Weights of a small transformer language model.
Size: 16 layers, width 224, 7 heads of 32 (1 for keys and values), MLP 576 SwiGLU, vocabulary 4096.
Architecture: RMSNorm before each block, rotary positions, untied embeddings.
Training: a variant of Muon for these matrices, 154M tokens.
MLP neurons of a small language model. Each row is named by its layer, matrix (gate and up: input weights) and neuron, and shows model dimensions 16-79. Each number is 200 + 40 x the weight over its row's rms, rounded and kept within 0 to 999. A neuron's up and down rows have the sign that makes its largest values positive.
After each neuron's rows, "fires on" lists the tokens most often at its 100 highest values on Wikipedia text that the model never trained on.

L10.gate282,162,206,219,226,154,232,202,228,245,211,152,199,147,211,182,165,250,179,215,188,164,200,205,221,215,160,217,211,176,136,235,247,128,214,219,224,314,237,208,181,213,137,168,210,178,120,199,216,215,206,217,174,215,184,174,155,188,224,239,199,167,202,202,244
L10.up282,193,187,233,175,274,242,166,206,211,227,303,203,213,170,208,160,185,108,208,236,173,175,235,121,167,229,194,184,184,258,260,246,245,100,175,148,147,140,188,142,237,157,251,217,239,172,155,206,226,228,155,170,259,158,226,151,183,163,153,218,133,218,195,141
fires on: ",", " and", "),"

L5.gate414,151,202,148,169,181,216,228,131,133,186,217,265,257,156,228,191,321,204,234,249,210,193,222,224,168,233,241,201,191,160,192,228,154,173,197,192,153,191,225,238,163,194,179,201,181,169,158,186,271,213,157,222,94,195,202,152,204,173,251,212,228,213,272,241
L5.up414,244,180,166,111,206,250,275,229,218,139,247,215,198,205,220,165,187,94,134,222,213,198,188,181,171,276,231,225,169,194,178,166,184,165,210,196,234,252,281,240,180,147,211,197,225,232,126,247,204,222,162,156,119,182,173,237,259,174,200,227,239,167,217,277
fires on: " |", ";"

L11.gate477,251,208,194,239,198,211,228,215,183,195,202,143,168,185,183,129,189,254,259,172,176,146,167,143,159,166,243,214,219,170,233,168,171,189,210,229,179,158,202,193,185,298,124,182,147,173,208,197,209,252,210,203,236,143,165,143,163,239,199,191,120,226,188,234
L11.up477,214,246,180,148,138,176,160,220,178,194,231,123,240,224,255,218,187,223,240,235,171,225,229,172,201,209,221,189,226,184,249,163,190,213,144,176,159,164,233,161,178,214,139,173,254,260,220,245,212,224,247,160,189,226,120,208,216,215,223,122,175,186,161,217
fires on: " |", "-", ":"

L11.gate281,196,180,128,222,165,241,148,183,205,146,184,200,147,193,210,172,229,215,212,219,220,212,220,239,145,222,236,170,164,155,234,163,175,206,227,191,286,180,130,251,217,248,115,162,295,110,229,212,160,195,195,234,272,326,221,205,213,154,237,149,169,237,96,246
L11.up281,216,205,275,168,142,150,182,226,188,186,258,228,210,210,215,237,193,176,138,163,162,155,188,130,212,181,144,114,213,170,233,195,211,230,164,177,226,215,212,270,192,158,230,195,191,174,227,207,267,154,220,163,194,112,192,189,213,237,231,128,188,293,214,160
fires on: " L", "g", "op", " G", "ater", " C"

L5.gate308,183,216,195,258,181,139,238,228,192,180,213,185,200,241,233,155,156,234,128,190,198,216,216,187,203,176,179,234,213,175,231,219,144,280,225,170,166,239,191,167,209,247,171,223,254,197,246,238,242,242,188,212,183,199,240,180,174,174,221,205,203,274,294,231
L5.up308,208,260,205,264,173,193,223,148,219,215,183,249,185,255,150,174,211,225,199,205,182,143,159,177,258,223,209,213,268,202,262,151,231,171,259,201,167,202,206,232,188,166,163,220,236,239,231,182,289,161,197,242,189,256,151,129,219,221,194,169,157,200,202,189
fires on: ":", "ph", "ount", "it", "ig", "-"

L4.gate300,202,292,249,207,164,200,219,177,204,207,214,218,201,249,221,213,241,145,183,239,193,229,229,166,210,226,252,110,213,233,226,216,223,189,213,239,197,281,204,209,127,253,166,154,176,159,163,257,234,244,209,202,114,238,97,182,225,241,228,240,245,160,60,205
L4.up300,203,214,263,253,213,207,191,141,181,210,227,222,135,195,311,204,241,142,179,215,159,226,147,279,171,232,243,127,169,201,218,124,198,251,192,218,268,154,175,139,219,195,238,176,236,190,190,175,191,181,124,256,233,171,185,184,239,276,206,207,197,225,244,207
fires on: " de", " As", "ary", "ior", "e", "os"

L12.gate324,169,237,199,195,215,192,205,282,280,186,199,183,223,223,206,192,220,227,192,208,248,196,234,140,214,183,252,143,183,198,253,131,194,171,280,162,98,193,123,190,223,203,170,219,160,129,186,181,144,177,271,228,106,204,188,149,252,176,234,282,207,255,176,206
L12.up324,195,226,213,181,204,185,234,219,192,234,216,255,159,214,201,230,237,114,130,80,241,207,105,193,244,218,203,296,178,209,284,194,230,292,185,154,206,255,119,234,162,235,176,210,204,176,214,169,179,241,200,185,153,198,171,152,190,196,232,199,218,243,270,246
fires on: " ", "–", " (", "-", " p", "."

L7.gate87,159,193,209,253,172,156,266,226,183,223,135,125,159,194,298,194,130,191,192,168,295,156,118,183,196,183,224,275,155,195,263,182,140,174,301,156,243,194,160,143,195,249,146,164,266,251,203,154,182,218,209,208,242,215,264,163,204,282,229,170,197,229,208,184
L7.up87,209,270,242,246,168,215,208,151,182,282,153,146,199,154,193,192,208,240,176,192,188,246,120,183,144,221,288,212,154,208,265,151,180,175,222,175,186,191,231,161,93,254,136,207,232,200,199,208,171,193,197,154,204,185,194,227,238,137,210,148,164,210,175,195
fires on: "°", "′", ":"

L11.gate100,146,205,203,201,91,213,231,186,233,123,171,146,202,226,214,157,227,112,213,275,242,231,215,210,191,277,182,186,178,283,211,142,80,218,260,166,163,197,197,242,148,188,230,211,194,165,235,140,194,140,186,209,248,220,239,254,162,148,215,179,160,185,218,222
L11.up100,267,176,201,233,260,232,176,144,159,269,177,182,191,167,202,182,197,187,180,103,167,198,204,175,223,221,165,204,180,191,217,176,195,161,194,181,157,189,201,118,256,138,219,143,228,191,252,217,289,170,149,237,198,182,341,125,186,222,168,213,208,253,181,172
fires on: " ", "20", "\n", "–"

L13.gate148,300,245,149,208,198,168,245,195,179,180,256,179,246,158,150,181,219,183,222,217,191,170,243,200,169,127,208,202,266,119,229,140,144,169,199,230,139,170,292,200,184,210,188,209,155,198,136,194,223,264,190,176,250,199,199,167,143,236,258,225,138,184,192,143
L13.up148,235,196,207,278,220,184,158,212,206,223,190,207,186,245,198,174,234,190,209,291,190,175,233,125,287,240,245,262,172,249,224,218,177,190,193,211,227,169,239,170,238,231,187,255,219,171,230,227,146,221,143,202,157,188,206,194,194,192,234,206,221,202,172,179
fires on: " |", "-", "ist", "|"

L4.gate314,141,229,196,193,195,136,258,256,174,173,200,155,238,184,249,191,230,156,183,209,252,254,139,198,151,219,290,120,181,129,183,293,200,225,227,183,214,240,302,124,154,130,235,160,217,189,187,198,223,208,247,149,178,287,161,225,184,198,165,200,267,200,199,157
L4.up314,173,171,182,239,148,204,162,201,209,205,199,187,209,186,180,186,254,223,169,170,224,228,237,196,234,267,212,155,151,206,202,176,218,264,251,151,196,254,269,137,237,235,178,180,213,182,213,162,200,272,187,210,115,160,174,187,148,230,166,191,238,215,203,167
fires on: "et", "on", "ud", "per", "ir", "oc"

L5.gate409,230,267,112,203,219,216,191,186,246,223,219,229,182,235,154,226,185,193,149,255,258,214,225,159,193,227,208,139,265,157,176,238,169,146,197,209,228,191,194,204,164,171,189,245,295,214,242,73,243,207,184,208,234,238,151,204,147,208,199,185,194,167,204,197
L5.up409,186,189,223,236,201,168,208,219,181,196,127,217,160,184,246,300,219,226,152,126,201,169,221,132,185,199,172,264,192,223,158,265,178,201,251,183,202,188,222,243,201,156,157,162,276,185,194,209,215,215,231,247,158,170,148,153,149,148,226,164,102,224,157,265
fires on: " of", "–", "/", "-", "al"

L4.gate345,223,159,267,177,208,170,119,139,215,259,160,225,141,265,193,202,176,145,206,188,230,181,183,107,229,149,238,222,101,139,168,295,222,166,171,241,230,240,89,199,209,117,260,263,216,165,240,162,189,251,135,162,223,170,232,197,235,137,197,200,190,214,168,200
L4.up345,155,116,195,233,226,285,176,218,220,162,202,220,221,156,210,218,177,162,181,145,206,208,188,211,132,194,164,202,162,144,148,184,255,99,173,145,185,203,166,224,226,156,137,201,226,205,194,144,230,217,125,221,244,231,201,165,169,163,185,205,224,189,232,184
fires on: "),", "od", ");", "^{", ";", " and"

L11.gate303,221,227,223,186,214,274,172,150,234,203,257,221,198,274,280,219,200,197,162,137,170,248,232,246,260,148,157,97,302,216,174,263,178,273,186,208,240,164,201,186,166,215,173,187,185,102,211,247,240,121,221,216,157,195,197,148,182,208,243,191,206,213,154,177
L11.up303,131,284,167,209,209,164,195,199,275,179,165,151,239,182,187,221,197,172,185,182,175,153,191,224,189,235,208,155,184,224,198,215,209,325,179,178,272,141,121,170,248,250,237,190,209,250,213,199,173,237,240,149,171,210,172,187,222,168,202,215,205,229,169,148
fires on: "ur", " de", " De"

L4.gate93,194,132,211,191,233,182,211,225,190,213,179,187,177,179,201,194,241,183,188,203,208,186,124,182,146,189,233,226,173,145,236,173,190,231,129,134,204,146,200,181,166,218,163,187,173,156,197,152,191,220,212,155,291,257,187,168,192,181,173,196,148,228,198,191
L4.up93,205,213,170,153,227,223,204,180,193,153,299,150,135,132,242,159,238,266,160,233,145,209,185,209,188,129,276,204,235,210,164,154,286,222,166,255,198,160,188,206,179,198,201,264,196,169,134,226,177,165,197,129,198,179,228,176,140,221,275,247,228,243,234,244
fires on: "–", "19", "20", "(s"

L4.gate420,145,196,183,163,326,206,179,203,180,217,174,227,185,239,305,157,219,200,194,185,143,180,155,217,113,224,150,150,257,275,207,236,174,182,199,290,282,201,269,201,180,269,197,170,158,170,221,160,169,226,267,208,161,197,205,129,167,170,181,153,207,222,180,257
L4.up420,77,208,176,173,221,179,265,208,168,148,174,163,190,254,217,136,238,217,241,231,161,122,248,165,205,217,192,216,249,296,231,238,226,190,153,207,243,210,131,185,190,307,163,231,178,231,247,193,176,141,225,259,142,194,207,124,181,169,224,177,207,196,185,246
fires on: "ad", "ur", "aid", "form", "ested"

L11.gate170,121,198,228,257,173,167,164,145,214,273,186,215,200,211,168,147,178,210,244,172,142,165,144,194,134,172,299,108,235,183,301,106,180,184,127,176,191,120,191,133,205,191,155,196,108,177,189,172,212,202,270,192,151,164,163,262,178,135,262,209,199,228,168,165
L11.up170,183,226,211,144,210,217,178,111,154,226,318,254,224,207,240,174,234,197,177,250,147,153,213,264,70,195,249,214,210,286,233,213,205,266,126,235,217,204,171,205,220,206,120,225,135,108,133,277,217,196,174,207,211,176,180,128,193,205,230,230,174,250,191,183
fires on: "20", "–"

L10.gate403,231,207,219,175,209,220,192,221,183,216,155,251,227,209,128,222,269,256,190,225,197,172,259,163,200,213,199,226,304,182,117,227,189,105,208,200,245,125,197,156,204,188,216,104,182,186,227,208,191,241,202,174,139,113,165,152,262,191,261,181,216,206,204,193
L10.up403,173,215,131,209,230,156,237,202,201,195,180,222,179,188,246,212,209,215,209,227,168,184,185,157,215,231,250,108,188,176,207,201,221,172,182,220,199,168,219,94,249,286,257,246,217,191,185,250,150,163,194,236,148,190,163,237,197,218,212,162,212,250,199,264
fires on: " on", " On", "On", "ing", " of"

L11.gate451,278,210,212,208,174,187,171,216,227,171,199,204,218,124,183,80,209,182,219,220,180,234,160,254,322,182,191,191,175,171,156,180,269,200,217,221,137,217,186,251,106,214,136,238,216,251,236,118,134,241,161,233,249,159,229,215,255,232,162,199,224,252,219,288
L11.up451,132,268,182,216,179,116,183,180,154,186,184,199,234,223,188,248,149,140,180,221,173,242,225,217,202,161,249,245,192,159,229,199,187,243,245,181,187,194,162,201,207,217,146,182,220,261,235,220,135,352,325,145,185,266,130,167,181,246,174,232,247,199,196,187
fires on: "-", ":", "=", " "

L6.gate513,260,194,233,228,221,170,216,130,219,136,243,135,213,214,245,212,194,152,194,165,221,186,251,164,245,267,191,216,287,226,198,217,175,225,224,218,203,166,179,215,231,219,214,207,201,176,269,216,227,193,202,227,202,215,267,223,152,246,181,258,185,156,231,258
L6.up513,267,128,255,193,157,261,256,153,222,203,178,229,261,192,195,168,84,181,177,100,185,195,261,262,148,215,171,184,251,267,155,186,185,192,207,214,184,179,179,98,256,125,139,173,277,192,169,163,219,222,181,216,231,254,247,212,180,214,234,268,207,222,203,260
fires on: "19", " (", "20"

L4.gate204,177,130,217,232,227,204,165,198,203,259,227,229,239,245,201,215,110,141,238,203,202,257,140,208,284,230,229,187,277,187,191,163,221,246,233,178,222,196,196,285,212,217,204,216,171,180,251,193,225,241,229,111,276,156,178,262,223,146,203,246,196,211,177,229
L4.up204,271,141,262,259,133,201,189,185,207,167,149,265,217,193,226,152,197,196,188,229,249,151,187,140,225,279,196,204,159,173,208,229,192,219,244,175,230,220,166,169,262,184,130,181,194,249,295,225,256,179,151,208,230,223,167,149,237,128,259,217,88,239,176,209
fires on: "e", "r", "g", " no", "o"

L12.gate547,138,228,216,246,199,176,194,204,205,201,194,200,189,186,146,280,166,232,242,196,264,180,215,168,190,169,224,233,211,206,151,223,270,203,232,127,246,191,145,190,219,313,132,95,166,97,262,217,246,225,245,204,166,147,200,154,235,104,169,206,178,243,201,209
L12.up547,214,186,197,191,237,182,120,168,220,170,182,217,197,242,141,159,224,128,227,212,265,140,125,195,60,206,199,243,245,192,246,150,180,214,160,248,147,191,178,235,173,206,194,203,180,184,239,265,159,225,209,217,170,195,136,158,218,159,191,300,147,221,308,233
fires on: " (", " ", "(", "–"

L9.gate109,195,256,113,181,235,264,200,228,261,152,216,182,172,216,214,105,273,149,189,240,195,147,171,197,184,172,213,208,228,243,205,220,184,122,130,218,192,214,211,209,227,192,244,226,113,239,216,276,185,305,232,275,226,189,174,188,231,223,203,144,184,139,196,192
L9.up109,205,159,166,248,150,169,176,181,177,133,162,177,316,218,209,129,217,155,260,205,188,173,198,214,102,259,188,237,199,210,171,217,147,200,213,194,123,270,225,246,231,176,194,233,219,155,163,226,295,208,205,245,213,217,216,147,205,271,125,168,155,178,226,171
fires on: " |", "a", "ul", "app", "ug", " "

L6.gate510,232,161,158,287,218,165,260,210,295,179,163,133,177,244,203,165,225,159,266,256,274,131,218,271,177,248,196,209,236,183,143,162,212,219,203,213,139,175,95,247,160,150,203,177,226,221,197,240,168,191,233,219,175,118,124,253,107,133,214,181,100,151,209,194
L6.up510,190,185,195,222,178,183,219,182,239,241,234,132,214,145,275,168,229,211,130,185,194,164,130,227,108,201,116,239,230,227,198,243,262,190,179,233,224,200,195,104,148,174,209,218,241,221,257,189,211,68,186,232,215,170,202,189,218,175,207,176,128,208,297,167
fires on: ".", " and", " that", " which", ":", " each"

L12.gate122,233,233,291,238,227,274,210,145,215,199,197,113,284,251,179,217,202,181,191,199,150,176,207,156,209,183,166,169,179,156,170,211,210,224,214,206,222,145,216,232,215,180,207,233,148,133,204,101,191,281,220,226,204,212,124,216,173,199,251,261,251,197,165,230
L12.up122,158,201,154,233,183,243,285,302,152,182,217,269,197,233,163,284,139,238,172,230,210,207,187,161,141,172,118,209,217,282,167,145,188,184,196,142,180,186,245,227,173,169,184,309,203,159,197,234,269,202,229,187,193,244,255,210,279,176,224,195,243,242,202,193
fires on: " ", " ("

L9.gate478,250,165,207,202,235,170,224,235,200,188,168,196,253,270,241,133,165,260,205,200,163,225,208,148,172,173,207,181,232,153,201,187,144,202,222,269,189,151,237,225,168,152,171,264,228,183,141,129,211,276,166,202,90,258,230,214,205,189,239,169,229,183,121,263
L9.up478,254,197,167,241,107,166,249,195,208,161,246,200,177,282,185,229,189,136,119,199,155,177,235,218,194,205,145,162,230,187,166,136,132,177,214,167,260,198,195,233,240,153,114,187,138,181,208,291,286,197,210,223,123,229,162,196,156,163,150,198,218,182,244,158
fires on: " "

L9.gate210,196,210,36,205,271,215,157,212,216,261,143,223,217,170,222,249,182,176,184,263,189,180,230,164,145,184,266,262,236,216,167,241,218,142,218,220,165,155,182,132,218,263,169,247,312,201,188,197,170,194,210,193,153,162,176,278,180,170,194,147,167,185,230,254
L9.up210,184,298,178,172,164,203,243,206,144,178,258,180,166,208,171,205,223,179,227,174,178,191,103,219,216,249,234,324,172,244,216,183,161,175,280,172,164,199,182,157,199,154,170,169,258,259,238,220,267,227,250,162,262,176,273,186,190,211,217,186,146,96,191,255
fires on: " out", " all", " of", "-", " to", " int"

L13.gate545,181,210,173,229,108,203,194,252,185,181,237,183,226,260,181,137,209,229,197,205,232,160,275,221,179,198,190,180,225,196,242,213,209,155,214,177,241,176,135,144,180,154,165,133,156,198,132,214,202,287,214,178,204,116,125,189,289,233,167,189,157,200,176,201
L13.up545,184,239,250,211,120,139,184,200,144,127,187,148,237,146,163,216,197,234,209,197,158,228,228,146,216,159,198,237,199,146,255,195,196,228,204,200,224,200,156,228,168,329,221,194,177,207,241,207,240,249,227,153,194,227,170,218,197,235,189,223,200,218,187,149
fires on: " |", "|", "-", ","

L9.gate421,203,251,213,241,217,140,287,231,193,187,159,180,248,168,215,188,247,163,160,172,232,169,168,144,193,226,227,193,163,220,207,217,169,177,183,165,228,161,183,227,118,280,232,215,203,283,269,148,206,194,121,213,166,274,133,229,181,171,224,203,196,220,155,253
L9.up421,197,175,223,159,215,251,294,248,178,214,199,206,224,209,221,244,232,161,203,222,254,224,192,200,171,277,209,172,240,257,126,118,126,271,173,228,187,217,207,231,134,159,203,196,212,204,128,213,168,198,184,233,200,203,223,210,220,186,237,208,170,167,223,133
fires on: " Pal", "al", " Ar", "if", "ian", " or"

L9.gate490,168,201,186,266,207,204,283,185,179,169,148,206,177,189,245,217,165,245,104,171,255,158,217,220,266,186,209,217,152,247,240,197,159,162,267,301,239,173,221,172,199,236,214,186,158,214,209,271,194,244,238,267,162,173,181,190,141,145,133,246,238,169,193,228
L9.up490,178,229,166,197,218,178,174,196,181,187,248,238,221,252,194,191,230,204,213,159,172,146,218,225,203,107,287,256,239,137,234,189,141,134,201,268,177,198,181,257,197,210,203,186,188,211,246,164,209,207,176,185,251,188,179,146,209,191,156,216,149,187,188,259
fires on: "-", ":", ".", " |", " •"

L9.gate270,210,289,264,164,203,225,200,222,145,156,173,179,215,219,148,181,150,159,226,196,304,226,175,181,199,203,246,200,183,194,133,128,169,215,225,207,188,161,274,205,199,214,191,228,225,117,168,185,173,186,186,179,155,309,143,250,196,170,158,149,232,234,217,219
L9.up270,208,298,213,314,219,197,229,191,171,143,284,213,181,286,210,217,249,168,208,242,243,244,211,179,215,244,122,190,207,207,238,194,143,223,194,201,243,304,192,187,166,244,175,158,147,166,203,171,213,185,239,200,184,229,156,245,196,211,157,150,189,228,249,228
fires on: " "

L6.gate0,190,188,148,180,218,110,240,177,216,148,230,193,170,156,134,256,219,211,258,253,183,229,211,196,190,243,230,160,176,259,264,271,206,183,192,198,221,178,199,235,196,248,235,266,206,251,217,296,280,144,280,143,228,208,193,214,257,220,176,123,230,152,185,294
L6.up0,190,222,274,167,241,172,151,173,264,223,168,179,250,75,199,176,241,192,210,260,226,211,258,200,121,172,165,255,231,167,221,209,250,245,233,193,162,222,306,219,180,189,205,178,203,209,295,212,204,199,233,197,168,211,185,172,212,225,219,210,219,131,145,108
fires on: " The", " as", " the", " \"", " |", "The"

L13.gate43,209,180,209,202,180,197,185,236,173,174,232,227,219,238,199,206,182,195,237,258,235,198,203,113,209,237,218,239,278,204,144,229,170,222,213,249,184,118,180,159,102,254,180,153,314,161,184,233,191,234,196,237,194,240,160,217,294,254,220,234,219,199,241,119
L13.up43,267,139,247,226,213,196,214,168,201,295,266,172,221,177,171,238,166,234,193,193,190,205,142,247,200,126,148,183,167,203,197,120,251,194,202,151,182,146,195,210,148,226,196,169,251,208,234,107,199,199,159,129,202,172,243,191,177,115,220,162,267,230,197,233
fires on: "19", " ", " .", "."

L11.gate253,236,244,192,230,169,204,176,200,229,267,213,193,200,159,244,195,182,179,166,225,251,193,205,119,228,138,212,197,248,283,190,200,196,220,230,193,256,222,186,240,194,211,255,231,278,233,193,180,214,211,216,169,205,209,182,180,242,147,182,343,168,212,252,250
L11.up253,191,197,224,197,177,246,207,164,168,185,208,269,222,248,217,237,136,197,236,160,177,235,269,194,109,271,188,233,213,167,204,210,134,137,178,193,210,211,238,101,155,193,193,193,208,142,157,224,179,165,185,229,242,192,203,152,188,250,238,222,258,223,172,246
fires on: "–", " ", "+", " ("

L5.gate544,249,180,185,151,211,190,199,211,173,233,282,226,214,185,196,186,205,176,240,290,165,214,270,229,181,241,155,167,206,231,216,227,154,152,158,202,171,155,240,163,171,230,209,165,196,207,265,178,251,116,203,160,127,207,166,201,260,177,197,191,144,210,195,174
L5.up544,215,136,158,148,241,169,191,174,195,212,204,223,218,220,137,210,190,220,233,210,219,204,296,144,151,212,209,211,217,143,256,249,168,196,176,277,195,176,193,244,255,198,168,185,230,201,220,228,196,123,247,192,157,204,178,269,283,219,230,190,218,152,147,162
fires on: " as", " appointed", " became", " elected", "oted", " |"

L4.gate89,217,207,226,212,192,260,230,142,213,145,213,185,189,159,180,167,266,238,130,335,231,213,247,221,184,190,195,238,224,186,175,205,128,182,239,193,241,190,232,201,73,235,171,254,193,222,263,165,172,237,125,194,219,149,139,215,146,177,211,211,263,249,193,225
L4.up89,175,220,223,172,214,222,286,198,254,143,241,184,189,212,233,218,271,225,178,210,227,242,240,241,205,267,235,203,188,187,141,261,121,152,214,177,248,240,254,231,108,218,187,225,205,184,235,227,207,258,125,236,185,141,143,220,152,197,215,247,252,192,226,202
fires on: " |"

L11.gate304,313,230,198,154,190,168,271,160,140,171,157,237,151,178,164,167,179,110,168,247,250,214,206,193,226,277,239,223,201,201,175,154,144,134,200,207,198,174,226,315,208,211,220,81,208,114,194,226,190,272,232,267,238,200,200,238,229,140,195,187,160,189,204,205
L11.up304,170,231,223,186,200,171,202,217,160,139,209,221,169,177,131,136,166,155,218,298,185,231,145,209,173,282,193,158,206,185,176,240,228,170,176,179,154,187,241,176,225,252,163,209,95,195,218,258,132,254,196,184,169,168,260,191,154,131,209,213,195,164,222,209
fires on: ":", " |", "."

L12.gate540,172,180,211,183,157,218,239,261,206,157,176,219,175,142,171,188,212,199,227,178,280,206,206,265,171,122,185,194,126,157,248,210,189,206,270,255,226,238,183,187,153,158,170,276,208,132,199,180,242,232,177,164,176,191,239,284,184,151,262,157,197,215,185,184
L12.up540,214,205,189,186,180,217,234,235,182,259,219,202,290,175,263,176,207,107,100,97,251,224,149,219,161,170,161,281,178,148,162,248,258,263,217,239,222,211,219,193,165,294,188,209,181,238,157,254,164,155,186,183,175,183,231,221,214,208,67,172,148,225,177,202
fires on: " s", " Comm", " ex", " comm", " cond", "av"

L4.gate405,257,219,226,264,170,235,190,125,150,186,179,216,175,246,219,155,164,123,253,253,158,196,289,185,236,242,211,175,225,171,194,233,207,266,208,305,107,201,192,211,214,202,175,192,245,225,151,260,196,234,164,198,198,230,218,226,143,172,271,238,246,219,169,126
L4.up405,133,185,154,213,250,121,257,233,153,243,174,148,172,166,200,199,198,210,111,231,275,259,61,201,150,157,157,189,234,264,254,197,257,223,205,175,196,221,187,200,267,244,157,211,233,194,186,141,203,194,219,201,227,184,230,170,197,204,176,198,232,270,259,198
fires on: ".", "ony"

L7.gate33,216,171,166,174,214,184,167,137,229,202,195,164,218,220,180,216,211,189,281,147,257,219,177,269,235,246,219,234,283,247,171,196,147,231,211,227,221,130,174,227,187,242,244,205,217,176,144,112,220,182,177,221,248,209,236,209,117,261,221,225,212,101,185,251
L7.up33,237,215,222,169,218,260,234,151,160,141,209,226,176,202,222,181,211,153,167,144,200,147,204,196,163,169,212,137,186,197,288,200,260,132,270,202,167,164,239,206,188,249,187,206,262,282,184,229,201,235,145,197,227,221,238,190,239,246,218,184,280,170,288,162
fires on: "19", "20", "18"

L4.gate479,203,245,222,230,207,180,227,191,213,160,189,152,198,223,270,194,218,175,162,251,257,111,179,143,178,248,205,247,148,194,254,205,270,154,190,281,183,192,239,146,274,131,123,158,179,169,226,208,245,218,264,243,235,211,217,271,242,178,174,232,214,181,219,216
L4.up479,181,153,154,192,166,212,216,176,197,225,193,104,270,182,218,285,243,164,239,162,208,160,214,226,174,185,184,214,253,250,165,252,230,170,101,166,168,161,217,242,191,172,239,215,209,234,171,221,197,144,198,202,168,201,150,183,208,322,160,174,179,97,168,215
fires on: " ", " |", "y", ".", "an", "ed"

L10.gate136,215,221,219,200,166,205,203,217,165,210,209,210,259,191,210,198,159,169,170,242,258,104,177,168,232,238,261,227,224,228,254,186,128,187,270,217,167,169,177,261,259,263,117,223,138,145,223,205,230,227,171,214,183,194,222,239,178,184,289,218,179,213,147,219
L10.up136,169,267,203,227,209,242,224,239,215,202,223,232,257,130,121,164,184,213,196,200,220,196,101,279,213,235,248,213,227,218,132,193,164,192,180,191,162,220,225,165,259,195,192,161,216,253,205,206,174,229,225,171,235,236,170,164,176,197,249,155,210,265,291,242
fires on: ".", ","

L11.gate402,165,287,244,158,216,224,143,188,204,204,171,224,236,217,221,233,224,182,238,175,191,260,196,205,174,115,167,185,212,206,255,174,203,146,186,210,202,124,231,210,183,148,213,185,178,212,302,230,189,217,246,177,177,153,180,189,165,187,133,217,199,188,188,258
L11.up402,243,151,163,172,208,235,197,219,229,170,245,220,208,142,111,258,246,224,225,237,211,151,155,118,163,151,154,196,246,215,187,222,253,219,148,115,171,195,191,219,202,208,221,181,164,198,213,232,210,254,201,227,168,221,107,117,199,188,197,178,186,150,189,192
fires on: " un", " under", " Un", "er"

L6.gate17,264,140,169,263,121,297,198,213,204,253,240,165,191,243,213,248,266,214,187,230,162,175,238,194,238,274,140,206,150,273,154,233,255,176,201,196,123,128,292,238,208,163,205,190,197,187,229,224,157,167,154,232,250,147,254,133,202,231,176,242,213,231,192,173
L6.up17,211,216,224,243,253,208,182,199,210,154,239,185,200,188,186,161,175,169,228,135,192,250,204,211,186,199,251,201,230,204,216,208,191,202,213,235,244,178,192,181,232,228,122,187,214,201,261,223,214,151,211,186,248,201,214,106,174,287,275,213,180,170,101,116
fires on: "L", " York", " |\n", " J", "C", "M"

L5.gate547,171,303,265,250,260,176,194,195,256,202,220,159,207,186,131,199,152,224,158,208,211,166,153,176,287,255,267,260,158,155,258,188,173,198,225,265,180,209,186,191,162,245,158,205,164,122,166,200,254,220,266,194,133,185,209,147,162,196,223,207,170,236,177,143
L5.up547,236,194,198,148,238,206,202,219,150,236,148,182,169,259,280,263,169,214,272,190,224,238,217,124,189,169,234,312,225,192,232,157,205,133,249,176,184,246,233,207,159,226,182,260,216,294,279,194,147,136,336,254,146,214,195,251,226,149,168,176,134,209,202,217
fires on: ":", "°", " ", " of"